config = dict(
    n_layer=13,
    d_mlp=704,
    vocab_size=6142,
    activation='swiglu',
    bias='none',
    tie_embeddings=False,
    init_std_qkv=0.0476,
    init_std_up=0.0476,
    lr_head=0.00313,
    schedule='wsd',
    doc_mask=False,
    train_tokens=193500000,
)
MLP neurons of a small language model. Each row is named by its layer, matrix (gate and up: input weights; down: output weights) and neuron, and shows model dimensions 96-159. Each number is 128 + 32 x the weight over its row's rms, rounded and kept within 0 to 255. A neuron's up and down rows have the sign that makes its largest values positive.
Before each neuron's rows, "fires after" lists the tokens most often just before its 100 highest values on Wikipedia text that the model never trained on; "fires before" lists the tokens most often just after its 100 highest values on Wikipedia text that the model never trained on. A number after a token or word is its count.

fires after: "In" 26, " in" 13, " " 9, " (" 7, " V" 6, " M" 5
fires before: "2" 23, "1" 17, "9" 8, "st" 5
L8.gate97 [116  95  93 161 117 142  10 110 151  70 139 107 134 134 119 179 109 104  81 131 113  91  88 213  93 141  88 136  97 177  92  81 120 150 182 125  93 132 105 160 124 121 117 135 138  75  89 180 191 185 140 115 115 117 147 114 187 149 131 111 146 111 133 164]
L8.up97 [129 144 135 133 149 122  86 103 147 152 107  83 124 140  99 137 105  77 142 129 149 151 102 175 146 102 166 120 180 117 123  94  98 136 159 151 167 150 101 163 192 148 104 133 204  99 191 121 162 119 173 169 119 138 132 187 130 202 146  65  81  59 132  99]
L8.down97 [ 80 137 111 115 132 130 135  61 132 163  98 129 156 152 133 145  51 104 115 122 162 151 159 118 128  79 136 132  42 140 180 118 109  85 105 116 141 163 157 150 111 121 193 134 183 193 101 154  54 159 100  97 101 139  89 105 158 126 129 130 123 132 128 108]

fires after: "," 38, "0" 38, "." 9, "4" 4, " " 4
fires before: "0" 68, "6" 4, "5" 4, "." 4
L5.gate80 [109 126 151 142 143 133 152 103 113 107 118 146 136 143  43  96 110 153 138 114 119 133  60 134  81 112 178 146 135 129  76 110 105 112 111 132 133 129  89 121  88 131 138  94 130 122 148 125 103  73  76 127 136 159 148 165 138 154 100 148 101 121 121  91]
L5.up80 [ 67  99 141 131 127 102 117 179 129 121 131 124 102 137 139 118 137 140 151 123  90 123  91 114 104 103 150 155 144  78 129 183 153  81 185 138  54 178 130 116 127 195 119 143  90 178 106 149 126 131 134 164 162 102  93 143 139 153 161 172  59 129 136 102]
L5.down80 [126 113 113 194 140 124  99 120 124 171 135 164 156  75 171 143 143 151 111 134 162  94  97 140 138 149 131  89 119 123 175 158 150  96  94 114 120  88 134 127 180 157 106 195 104 163 143 124 164 213 171 165 101 111 103 131  80  95 145 171 172 137 209 136]

fires after: "5" 16, "4" 16, "0" 12, "3" 9, " Released" 7, "1" 7
fires before: "0" 18, "4" 17, "3" 14, "1" 8, "5" 8, "2" 7
L4.gate212 [151 136  98 125  56 129  98 159 121 167 143 167 105 176 145 120  40 107 148 133 132 119 105 131 119  82 139 127  90 130 112 165 172 153 160  93 138 140 122  74 153 135 101 162  71 109 138  85 151 128 148  67 137  85 114 200 145 129 117 149 170  93 123 132]
L4.up212 [140 161 153 100 115  94 110 125 116 104 167 151 118 159 115 127 169 139 104 142 168 101 120 118  60 127 151 165 133 140 126 170 156 130 146 174 145 150  87 146 127 102 113  82  88 131 106 109 176 166 126 103 130  97 123 203 126  84  90 164 183 143 150 125]
L4.down212 [152 136 162  80 147  81 118  69  81  98 136 141 131 198  99 152 163 193 147 137 177  95  99  91  55 136 124 157 134 140 216 142 156  95 147 158 121 106  75 152 150  60 146 107 119 154  78 111 158 184  81 178 125 116 112 188  70 108 102 138 148 114 205 140]

fires after: "1" 47, " " 18, "2" 10, "," 6
fires before: "8" 14, "1" 13, "9" 13, "5" 9, "4" 7, "0" 6
L10.gate213 [118 128  92 128 161 137 147 109 109 141 137  78 116 137 147 122 175 173 164 180  57 117 124 130 144 129 129  93 169 143 142 147 123  59 147 135 123 150 120 137 123  66 208 135 106 137 132 138 169  68 127 133  98 135 150 153 156 112 135 163 168 150 155  98]
L10.up213 [131 157 123 144 133 115 178 140  63 138 129 131 186  85 156  80 117  77 148 181 103 118 191  87 116  87  69  84 137 125 153 103  92 131 142  87 145 102 141 138  68 112 130  92 120  74 120 167 171 123 137 136 133 116  94  87 156 123  96 130 137 109 114 116]
L10.down213 [151 121 132 113 171 133 127  93 105 141 156 136 138 113 170 129 151 177 143 176 170 159 140 205  72 159 127  73 114 123 145 140 103 159 174 144 103 133  96 190 145  54 136 132 153  97  79 132  93 149  77 107 199  59 153 126 143 153 119 131 107 118 146 176]

fires after: " " 88, " (" 12
fires before: " |" 27, "." 26, "–" 8, ")\n" 7, " |\n" 5, "-" 5
L4.gate406 [144 137 115 121  96  78 107  95  64 158 143 151 126 101  75  95 156  86  99 108 131 133 130 166 148  97 114 123 132 134 131 131 170 106 148  70 152 188 139 134 132 172 129 120 140 121 128 227 158 145 126 173  99 140 137 148  98 109 128 137 147 183 147  44]
L4.up406 [173  84 174 130 173 156 121 117 113 139  76 173 103 142 100 143  83 189 187 110 115 146 126 164 161 113 116 136 123 120 146  98 128 141 158 170 118 148  93 141 106 135 154  84  95 166 156 183  91 163  95 174 149 128 127 118 153 123 139 139 158 128 117 181]
L4.down406 [154 111 128 135  74 117 134 134  70 125 137 160 142 103  90  82  78  92 133 118  70 151  88 156 135 119  80 123 123 169  97 108 132  99 169 109 110 171  79 155 169 144 176  83 169 105 102 129 112 136 122 147  97 132 118 127 171  60 116 137 123 166 105 143]

fires after: "1" 100
fires before: "9" 22, "7" 15, "8" 15, "5" 10, "4" 9, "2" 9
L5.gate260 [104 171 137 173 158 107 169 122 105 134 143  96  90 139 110  98 175 129 154 122 168 139 109 167 138 115 105 167 153 134 139 149 138 114 149  75 143 126  96  94 109 140 145 120 141 143 136 183 111 117  96 117  79 146  98 111 165 112 180 133  97 133 193 119]
L5.up260 [108 132  97  73 106 133 120  68  93 143  89  66 138 185 141  92 120 127 119 100 172 161 141 147 104 137 113 121 136 128 106 120  66 117 156  96 109  91 140  67 121 116  81 187 145 203 108 123  84 135  94 133 110 200 133 122 148  79 124 139 123 153 120 135]
L5.down260 [135 156 103 160 139 122 144 158 123 119 163 116  94 145 152 107 163 165 168 160  85 108 116 122 167  78  75  75 179 167 169  87 120  70 155  69 145 130 122 108 125 126 118  92 163  71  83 121 165 156 123 137 113 167 106 164 148 186 162 191  95 145 162 168]

fires after: "0" 23, "9" 15, "6" 15, "1" 11, "5" 8
fires before: "0" 21, "2" 13, "3" 10, " " 10, "5" 9
L8.gate49 [ 81  84 125 120 147 136 113 115  86 131 133 130 126 167 170 108  97 112 143  72 120 133 120  94 106 111 163 134 155  99 103 138 123 118 107 147 124  85  88  97 147 113  79 246 132 113  91  83 146 134  97 117 102  90 162 150 138 111  78 145 147 109 176 169]
L8.up49 [124 178  90 138 167  86 129 121  73 133 175 177 129 166  90 100 127 138 150 111 159  67 131 107 110 124 136 122 109  99 143  99 115 149 119 152 160  77  89 105 159  82  67 119  93 127 168  54 152 128  92 165 131 130 126 177 105  89 150 126 129  95 129 107]
L8.down49 [ 80 102 137  77 105 153  86 146 170 107  98 115 160 152 162 120 120 165 114 150 160 154  89 109  95 107  99 143 186 116 114 151 134  27 105 146 124 111 144 166  90  59  76 130 159 145 135 103  81 146  62 121 131 113 119  92 150  94 102 163 113 128 139 111]

fires after: " " 67, " (" 16, "," 5
fires before: "0" 32, "." 13, "," 11, "5" 8, "9" 7, "7" 6
L5.gate70 [ 94 116 164 127  74 146 149  98 102 122 169 108 159 150 138 110 117 108 127 131 115 115  99 122 135 131  89 167 147 152 143 129 198  94 162 123  87 129 147 124 124 100 130 193 139 159 134 159 171 120  96 130 142 133 196 151 119 187 176 100 192 107  90 101]
L5.up70 [ 92 115  82  93 115 116 117 140 176 130 125 102 144 174 106  69 150 170  83  63 175 170 101 154 180 176  61  88 103  51 140 134 115 122  75  94  87 167 133 107 112 162 143 159 148 146 114 136  85 140  69 142 137 136 187 169  37 121 116 161 162 137 118 131]
L5.down70 [ 87 151 161 102 131 151  92 125  94 110 138 105  96 144 117 122 122 161 104 164 183 123 120 164 122 175 103 141 116  24 211 183 168  83 235 112  41 121 145 136 150 142 141 125 165 179 151 165 118 136 118 111 131 179 134 113 104 162 141 137 150 173 156 155]

fires after: "0" 26, "1" 15, "3" 7, " —" 7, " |" 6, "2" 5
fires before: " " 66, " —" 10, " |\n" 4, " |" 4
L5.gate519 [161 161 132 118 117 116 177 174 159 124 119 110  87 137 123 165 134 136 184 115 139  88 106  73  99 113  95 135 142  61 165 158  93 171 198 118 138 118 159 117 106 185  71 131 162 104 150 103 177 156 107 130 125 177 152 116 112 106  29  76  69 185  80 126]
L5.up519 [103 184 110  85  94 141 114 174 129 145 135  65 186  72 139 173 106 126  91 117 150  60 108 171 159 123 161 135 130 126 107 121 141 115 103 143  64 177  76 161 110 145 105 120 136 170 102 111 138 204  75  87 180 135 125  81 140 191 101 123 114 164  89 177]
L5.down519 [140 103 113 155 124 106 120 104 131 118 106 178 113 215 120 118 178 207  65 163 108 164 130 131 143 151 155 111  93 123 124  62 124  99 131  97 121  98 121 115 173 141 158 170 150 136  97 139  98 128 177 124  75 114  97 100  72 136 152 128 154  68 163  86]

fires after: "9" 31, "1" 15, "8" 13, "0" 10, "7" 10, "6" 5
fires before: ")" 24, "–" 19, " |" 14, "," 13, "-" 7, ")\n" 7
L7.gate540 [ 89 129 161 155  70 131 124 127 155 131  85 130 121  91 133 145 134 132 118 174  94 130 116  92 133 165 133 162 133 118 180 129 147 156 145 142  79 116 160 222 161  73 134 111 141 117 171 119 145 151 164 161 131 117 144  96  78 127  68  89 139 151  93 145]
L7.up540 [111 143 119 121  72 120 123 140 131 198  85 175 128 180 165 142 120 132 147 125 153  99  93 158  99 141  74 111  89 199 153 153 159 126 151 137 125 155 156 140 114 139  61  97 119 172 127 107 108 116 105 181 169 137 110 122 148 113 139 200 104 109 109 133]
L7.down540 [166  85 115 102 129 186 141 144 150 131 100 107 123 119  90 127 120 123 133 106 113 171 134 148 133 107 145 215 103 121 185  98  91 152 126 132 154 101 145 145  84 147 145 139 116 198 115 111 134 126 157 154 101 153 167 110 100 181 118 156 108 127 116 129]

fires after: " " 50, " |" 18, "1" 4, "|" 4
fires before: "5" 18, "3" 15, "1" 12, "4" 10, "9" 8, "6" 8
L10.gate92 [ 74 129 118 159 148 115 127 190 139  97 168 148 164 116 150 101 142  97 125  76  96 210  64 139 138 151  72 115 134 104 133 118 106 105 148 108 129 104 113 125 131  95  97 150  94 177 174 103 183 105  86 121 138 123 209 137 116 119 126  99 117 132 159 105]
L10.up92 [ 83 121 119 125 182  50 122 148 131 114 148 204  96 152 126  80  80 135 161 160 132 144 113 138 120 156 120  76 115 106 145 140  98 143 120 100 125  87  66  87  54 136 105 134  48 170 149  98 149 109  71 121 188 124 148 128 109 140 114 112 124 121  90 137]
L10.down92 [104 122 181 111 110 115 160 105 120  40 138 121 110 104 181 177 105 105 151 138 193 162 148  87 128 114 111 160  98 142  78 102 113 151 145 177 117 145 184  93 132  60 118  95 131 134  75 162 140  97 132  71 138  95 152 149  50 149 124 125 119 152  80 191]

fires after: "0" 20, "1" 13, "3" 10, "9" 9
fires before: " " 73, " ." 7, " \"" 4
L5.gate393 [202 151  33 127 116 168 110 172 107 123 156 111 147 115 113  92 135 127 142 152 147 131  96 135 152 131  91 137 119 162  95 178 172  78 148 105 121 158 123  94 142 155 111  58 147 116  95  75 148 150 150 130 120  59  72 131 166  98 119 126 126 172 120  79]
L5.up393 [108 113  53  75  96  91 176 124 153 164 135 173 124 127 140  87 141 136 100 133 167 156 108 194 105 143 104 123 153 178 147 145 196 108 161 115 106 200 116 132 171 115 127  84 152 131 146 120 136 107 108 138 151 175 109 140 141  95 123 170 171 150 164 152]
L5.down393 [ 75 133 125 120  94 117 182 169 125 123 134 151  99 167 172 121 118  64  81 157 121 164  77 129 107 152 156 103 155 112 159  56  72 162 119 168 183 147 129 140 119 107 155  87 126 123 143  65 128 148 102  94 135 125 121 181 117 119  88 137  66 138 184 145]

fires after: " " 20, "1" 17, " /" 13, " December" 8, " office" 7, " October" 7
fires before: "2" 23, "1" 23, "9" 10, "8" 7, "0" 6
L9.gate82 [117 136 108 155 113 139 169 142 134 127 105  93 117 161  94 100 151 128 150 157 153 159 187 101 137 145 141 157 117 145 109 111 101 131 133  98 153 119  59  93 103 117 135 130  85 109 204 131 154 157 147 106 156 145 141 110 152 146 145  96  98  97 156 175]
L9.up82 [161 116 160 152 133  87  90  78  63  85 144 170 126 129 110  99 153 113 158 126  35 194 145 169 133  94  82 152 178 164  87 194 122 158  70  90 196 159  98 120 120 103 125 158 113 139 158 121 162 127 134  85 124  72  98  78 121 129 143 149 166 115 123  92]
L9.down82 [130 146  88  91 132 173 168 126  94  97 107 141 144 165 135 127 154 189 145 126 176 111 108 175 157 112 148 167 125  87 139 142 112 105 120 106 134 110 103 120 137 106 176 199  66  69 138 122 139  81 117 110 117 149 146 162 111 147 146 175 153 111 113  97]

fires after: " " 74, " March" 6, " October" 4, " December" 4
fires before: "0" 16, "1" 15, "9" 14, "2" 10, "," 9
L5.gate604 [168 107 165 127 145 112 125 155 159 155 157 176  98 180 138 100  73 173 136 191 130 121 125 106 158 168 163  98 141 140 123 129 103  93  81 133 113 106 125 198 130 156  77 172 102 100  78 145 193 145  99 111 135 113 135 146 146 151 169 104 163  84 111  97]
L5.up604 [138 131 173 129 178 115 101  89 150 134  92 161 162 127 132  90 170 172 172 137 124 124 116 162 117 178 104 151 129 114 168 115 100 187 112  79 156  79 183 141  85 136 125 157 172 110 107 184 182 122  94  95 151 167 146  99  99 130 199 103 173  99  95 132]
L5.down604 [110 190 127 133 146 102 151 136  86 115 141  71 163 157  92  95 147  89 159  96 134 127 145 184 138  53  79 192 154  93 199 129 132 121 116  99 151 111 120  76 108 102 157 132  87 108 186 139 108 104  96  76 110 149 134 117 111 131 115 103 124 192 111 136]

fires after: " " 57, "–" 9, "-" 6, "2" 6, " to" 6
fires before: "0" 70, "1" 14, "2" 12
L10.gate418 [108 136 147  89 150 115 172 102 153 162 119 124 137 143  79 123  86 137 161 145 164 122 131 152 102 138 105 136 147 152 149  86 151 112 141 173 161  52  87  99 164 143 124 152  69  89 125 136 171 125 132 103 151 136 124  97 148 124 175 125  99  95  88  91]
L10.up418 [115 134 114  99 144 132  97 112  69 133 108 154 161 142 112  94 152 118  78 161 136 135 182 101  71 173 107  54  83 127 120 121 171 117  67 129 154  98 141 114 112 157 155 119 138 128 113  96 190 122  94 122 156 113  78  87 150 125 105 112 140 143 148  72]
L10.down418 [105 108 116 136 162 162 141  96  92 164 148 125 126 125 135 122  88 150  74 126 124 109  92  90 124 191 104 111 111 121 156 146 116 110 132 131 161  85 103 139  86 136 122 106 119 125 116 184 138 160 134 111 100 189 174 210 142 127 112 116 142 213  34 128]

fires after: "7" 15, "9" 10, "3" 10, "6" 10, "5" 8, "2" 8
fires before: " " 44, " −" 8, " |\n" 7
L8.gate251 [145 132 115 128 193 101 137  93  99  93 185 134 185 109 178  68 117 219 140 150 124 143 116 145 102 141  73 135  98 182 130 125  99  85 127 110 127 195 130 156 133 103 158 107  75  76 171  75 132 105 120 112 200  91  87 138 150 155 135 118 144 101 114 141]
L8.up251 [164 137 110 145 112  79 129 153 135  96 150 166 124 142 192 144 121 123 102 130 142 138 156 124 122 161 115 107 161 105 147 197 134 117  97 144 108 207 121  92 155 164 204 136  95  73 134  70 161 171 100 113 127 164 157  71 146 114 104 159 140  79 127  99]
L8.down251 [168 184 123 111 117 112 190  99 105 137 105 115  37 124 152 113 161 127 159 106  84 149 106  54  86 125 170 211  78 138 111 129 150 164  58 161 103 151 195 126 168 154 162  99  93 145 122 106 194  91 101 115 127 165 113  58 155 122 116 107 149 137  89 142]

fires after: "." 56, "," 14, ")." 4
fires before: " was" 31, " is" 25, " has" 5
L5.gate498 [133 123 149 224  87 110 123 125 113 122 140 130  97 202 113 147 161 190 152 195 112 155  75 169  76 142 137  92 169 156 115 138 163 118 108 114 105 101 126  85 129 177 134  98 114 165 124 131 136 149 150 159 106 117 147 105 163  95 144  92 158  93 126  86]
L5.up498 [164 155 127 151 106 114 141 134 188  97 115  68 139 137 113  84 119 192 134  79 202 103 136 134 108 137 110 186 107  58 141  88  97 164 113 107  93 140 180 114 123 135  48 169  51  83 157 132 151 104 143 129 108 115  77  73 131 107 111  97  66  90 155 177]
L5.down498 [172 106 129 144 131 105 122 156 205 134 123 111 182 150 182 109  61 167 185 120 145  90 127 154  78 138 157 135  71  66 118  83 119 157 177 122 124 162  96 157 151 115 167 156 202 203 182 133 132 128 155 115 102 113 186 131  98 112 104 168  81  52 131 146]

fires after: "1" 45, "3" 17, "9" 16, "2" 11, "4" 6
fires before: " |" 25, " |\n" 11, "." 7, "7" 6, "3" 6, "4" 5
L4.gate591 [ 85 142 158 109 125 165 146 156 152 146 110 123 153 112  90 120  95 133 112 161 187  82 111  95 131 123 129 131 199 136  95 122  63 117 101 111 151 174 106  84  87 106 147 100 135 148 142 119 111 147 135  73 128 137  74 126 159 148  97 102 146  60  75 153]
L4.up591 [108 114  48 142 142 169 151 189 121  85 161 113 155 125 142 133 156 195 105 131 128  93 128 126 104 117 148 195 168  84 107 131 125 153 112 135  91 125  77 148  46  78 118  67 101 148 135 103 131 142 135 116 142 136  71  89 159 118 132 140 181 104 150  91]
L4.down591 [115 120 127 130 180 167 105  72 108 158  83 166  65 160 106 186 135 118  78 139 224 149 148 114 141  95  56 139 139 129 151  80 166 135 143 175 158 151 120 155 128 190 114 147 105  98 162 171  96  78 197 108 140 153 152 136 112 110 150 154 125 122 109 129]

fires after: "0" 42, "." 12, "2" 12, "6" 9, "5" 6, "3" 6
fires before: " |" 26, "2" 10, "3" 9, " |\n" 7, " (" 7, "1" 6
L4.gate660 [105  69  99 120  80 139 103  90 116  89 131 117 101 146 187 134  59  69  65 146 149 104 128 109 120 104 186 128  86 134 114 156 112 110 119 107  93 136 164 133 142 124 103 145 146 111  89 118 162 142 182 157 125 102  86 126 165 191 102 106  93  98 113 132]
L4.up660 [100 111 158 108 102  71 111 113 128 147  99 155 121 156 125  94 189 138 111 158 173 154 145 161 162 172 145 162 122  96 120 114 153 111 169 151 128  84 139 192 134 110 118 200 154 158 129 184 144 169 139 158 111  98 116 116 154 164 112 138 106 170 114 139]
L4.down660 [155 122 170 138 145 165 112 132 124 216 108 151 112 111 153 127 186 102  66 104 104 123 112 135  90 125 130 102 164 164 154 145 121  62 158 108 100 198 106 110 129 136 123 116 104 124  75 111 116 153 144 132 115  97  78 109 138 158  99 139 152 194  91 130]

fires after: " " 85, "2" 7
fires before: "0" 53, "9" 30, "8" 6, "1" 5
L10.gate183 [ 98 122  92 114 134  95 173 131  61 216 143 140 108 109  79 117 179 155 145 147 159 178 145 123 138 106  74 101 185 123 167 129 140  95 123 100 147 131  99  90 152 135 123 104  80  86 132 166 131 163 131 116 134 105 101  72 170 111  66 147 120 116  80 119]
L10.up183 [138  99 132  86 154 142  83 107 105 186 164 133 136 123  99  78 182 216 106 186 137 194 150 117  88 131 123  91 175  93 119 152 123  59 100  81 178 119 154 106 168 111 109  94 130 139 116 109 115  91  97  80 141  87 129 110 149 144 194 143 110 104  88 121]
L10.down183 [142 105 103 153 197 165 149 142  97 129 146 113 107 161 150 145 136  89 133 125  76 191 116 135 148 113 104 139 152 123 128 229 144 155 159  94 114  67 159 128 127 155  86 136  95 120 105 161 102 163  68  98 124 171 111 159 161 116 118  98  81 146 145  85]

fires after: "1" 40, "9" 11, " of" 5, "5" 4, "'s" 4
fires before: "1" 21, "9" 14, "2" 13, "5" 8, "4" 8, "7" 8
L9.gate46 [163 119 189 155 173 149 175 108 152 142  93  94  71 179 124  95 145 180 141 186 124 119 107 187 156 161  61 183 143 135 160 136 137  91 197 145 135 128  87 108 169  75 136 152 111 160  89 129 159 124 125 143 130 122 124 112 160 133 101 157 130 120 136 141]
L9.up46 [184 159 101 128 129 151 101 132  82 144 139 136 138 183 142  93 151 137 146 129 186 100 180 213 149 114 133 116 101 141 137 153 100 137 158 122 156  93 140  85 152  90 131 175 118 106 171 127 160 108 109 158 116 189  95 133 115 112 114 108 121 147 123 156]
L9.down46 [137 167  83 138 133 107 173 149 173  86 182 160 145  86 165  96 155  85 133 131 146 170 111 104 113 208 138  80  81 160 179  95 113 119 105 106 186  96 157 145 127 131 145 133 140 152 139 130 134  87 112 133 123 156 137 131 114 111  69 114 109 175 127 152]

fires after: " " 86, "0" 13
fires before: "0" 90, "5" 4
L10.gate106 [166  79  91  92 158 107  45 123 122  92 139 141 101 157 105 131 111 140 106 151 119 172 123 133 146 192  79  75 158 132  50 129 197 157  92 187  68 184 151 114 167  79  63 140  83 125 110 147 157 112  91 117 147 133 128 162 140  96 145 120 216 145 129 131]
L10.up106 [ 73 125 179 187 180  95 118  66 128 178  97 114  77 136 168 107  95 144 141 119 166 127 146 164 134  84 140 199 148 163 122 110  99 165 174 105 154  95 101 151 119  70 136 146 145 159 151  75 132 157 177 146  95 127 109 138 140 136 126  96  86 143 141 106]
L10.down106 [112 150 123  93 105 124 117 114  74  52 127  92 107  92 124 139 124 156 158 153 215 144 119  81 119 167 120  95 110 116 141 124 131 105 107 154  90  84 182 120 141 148  74  88  87 114 101 138 133 119 103  83 186 166 204 109 144  72 131 152 142 187 155  88]

fires after: "2" 100
fires before: "1" 41, "0" 32, "2" 25
L4.gate283 [123 124 105 146 131 125 128  79 125 122 123  96 121 128 123 108 169 161 180 133 130  65 145 154 138 122 174 160 143 126 186 104 116 137 127 122 149 121 145 122 134 151 150  95  99 131 173 170 151 169 123 142 112  97 119 169 113 138 128 138 146 165 113  49]
L4.up283 [133 114  92  65 162 162  84 151 121 116  87 181 200 130 100 127 119  97  81  93  99 184 137 106 156 119 144  70  51 165 126 121 137 123 160 105 134 108  98 106  84 112  89  70 125 101 154 129 136 167 148 123 115 111 173 158 120 130 129  75 217 146 121 107]
L4.down283 [181 115 123 153 102 110 135 105 108 133 133  96 130 122 244 108 113 155 135 166 116  79  74 130 150 118 118 146 124 124 186 148  70 104 162 157 132 105 169 122 150 122 106  96 118  88 147 117 150 154 145  90  99 108 149 122 152 179  87 142 125 100 173 120]

fires after: "8" 15, "1" 14, "7" 13, "9" 12, "2" 9, "3" 9
fires before: " " 52, "–" 7, " –" 5, ")" 5
L9.gate270 [106 179 150  80 127 161 133 158  66 136 123 178 135 106 115 159 140 166 110 199 147 178 131  83  58  92 127 183 162 112 149 142 103 157 148  48 127  75 147 117 168 139 144  92 103 160 113  86 127  63 156  80 113 137 140 120 146 140  75 114 140 139 127 145]
L9.up270 [103 112 157 154 153 159 139 154 109 197 120 169  75 144 132 133 155 152 140  94 110 136 145 183  82 125 144 164 238 138  90 158  94  89  58 133 142 109 205 181 166  87  85 120  82 167 109 164 146 112 163  55 186 146 143 118  97 143  92 159  85 105 165 138]
L9.down270 [ 79 212 108 124  96 131 182 144  96 117 124  44 138 115  96 161 133 137 139 119 168  99 160 150 158 144  94  59 110 104 132 127 185 101  96 139  98  62  89 138  52 163  98 114 104 125 176 113 179 150 121 127 102 136 145 138 124 140 169 122 123 160  90  88]

fires after: " " 27, " $" 18, "." 11, "1" 6
fires before: "0" 18, "," 13, " million" 13, "." 11, "5" 11
L9.gate7 [111 165 153 109  91 103 166 161 125 163 146  83 196 122 123 172 130 171 131 128 122 138 155 118 100 131 119  54 128  99 146  78 111  75  82  81 129  94  97 166 120 111  91 169 167 168 143 124 146 176 123 166 148 104 119 187 109 136 112 162 164  90  84 138]
L9.up7 [140 125 142 156 113 139 105 139 142  90 131 136 173 184  93 107 140 146 119 147 106 150 130  93 120 169  89 105 163  63 157 129 186 124  83  84  90 156 128 159 174  83 111 138 158 168 122 140 156 132 111 172 130  77 107 141 154 126 154 207 182  82  85 133]
L9.down7 [112 137 165 135 102 137 142 148 149  74  97 106 155 145 135 138 129 170  87 135 120 132 107 180 145 190 147  95 145 139 190 113  57 121 119 136 136 165 129 105 132 104  91 139 153 116 123 194 168 153  97 142  76 127 157 106 119 201 132 160 194 128  97 127]

fires after: " " 38, "4" 13, "3" 11, "1" 9, "5" 5, "2" 4
fires before: " |" 61, "." 4
L9.gate472 [131  93 146 150  74 150 120 157 113  95  65 155  74 131 124 144 133  93  79 109 130 123 146  89 185 130 127 116 100  99 155 112 156 152 148 120 100 114 138 117 142 119 139 140 184 103 121 141 135 120 108 122  85 115  57 113 150 140  83  94  86 103 100 176]
L9.up472 [126 157 163 113 147 105 202 118 136 124 120 140 122 101 157 166 100 139  75 131 129 134  86 152 211 108 137 123 182 130 172 160 130  56 164 113  87 135  94 126 102 176 135 103  97 142 180 175 123 112 136 165  94 122 178 111 171 115 139 120 135 103 135 205]
L9.down472 [112 165  92 141  80 153  90 121 142 161  96 148 137 173 209  98 105 112 128 160 179 158  98 127 134  88 169  97 108 105 128 106 102 152 163 177 186 151 140 190 122 118  97 152 117 123 131  80 140 140 141 140 152 182  75 119 177 124 175 131 146 109 117 131]

fires after: "." 57, "," 19, " where" 4
fires before: " was" 34, " is" 22, " has" 6
L8.gate9 [121 122 154 198 131 116 131 124 153 155 103  95 146 135  91 139 136  92 116 121 154  91 126  86 111  97 131 152 134 116 132  92 102 128  75 163  59 155 159 132  91 115 114 127 141  99 135 156 108 119 165 132  91 168 103 103 170  45 126 139 129 134 123  96]
L8.up9 [ 94 119 110 122 158 155 155 177 139  89  98 104 109 110  92 184  99 135 100 106 189 142 149 149  92 132 143 145 128 102 140  99 202  74 165 216  68 198  96 120 106 152  90 129 106 155 123 180 142 152 134 102  59 181 105 124  97  74 152 164 120 190 146 117]
L8.down9 [110  41 144 151  75 101 122  66 146 173 169 102 113  95 120  95  57 134 139  92 122 153 123 144 142  96  93 168 162 160  51 124  95  77  91 149 116 150 122 121 185 100 125 108 146  62 156 143 129 118  97 138 181 110 121  99 137 195 172 120 129  91 157 133]

fires after: "9" 57, "0" 42
fires before: "6" 15, "0" 14, "5" 13, "9" 11, "8" 10
L9.gate26 [176 139 144 209 138  72 131 142 119 140 115 140 126 154 145 163 168 115  96 179 133 163 132 123 151 162  59  71 126  87  96 114 145 180 198 134  85 161  89 132 134 103  97 107 132 122  93 114  97 120 119  82  93 126 142 143  88 113 166 131  99 191 207 165]
L9.up26 [ 71 122 151 181 111  73 151 106 130 209 130 136 126 185 108 137 113 110 140 144  89 136 138 128 110 148 133 124 119 123 134 143 145 108 120  96 133  99  89 105 137 108 139 139  86 121 103 117 114 125 160  88 125 153 110 127 105 150 146  43 176 164 109 134]
L9.down26 [152  97 134 129  73 102 110 126  83 115  86 146  94 139 122 153 106  74 118 118 144 121  88 161  69 157  99 106 156 121 108 120 115 110 130 107 158 133  69 101 134 106  68 138 109 132 134 164 182 134 105 144 103 140 207 176 171 103 137 103 146 154 154 201]

fires after: "2" 33, "1" 20, "6" 5, "7" 5, " the" 4, "3" 4
fires before: " |" 30, "," 18, " century" 7, " place" 5
L8.gate163 [168 144  91 165 147 103  55 111  94 120 135 151 118 142  91 142 136 114 116 160 123 193 153  95 170  45 114  76 112 137  94  82  89 136 140  41 160  61 130 131 131 125 139  99 154 111 141 136 168 193 142 134 128 102 128 108 118 140 116 108 106 147  61 123]
L8.up163 [152 121  91  72  87  97 145  90 154 140 178 121 119 116 144 159 113  98 122 100 123 156 155 193 145 138  96 136 164 109 122 144 132 175 120 168  93 144  94 166 107 119 173 145 197 110 134  88 170 140  48 141 141 163 126 170 155 126 161 105 179 109 172 131]
L8.down163 [137 155 124 124 139  63 130  88  77 150  94  79 108 118 100 147  84 141 151 112  90  98 185 108  80 143 146 149 107 114 121 145 115 153 174  69 152 170 146 141  99  89 191 125 183 194 138 143 176 135 132 166 112 132 116  95 154 141 127 142 133 145 112 125]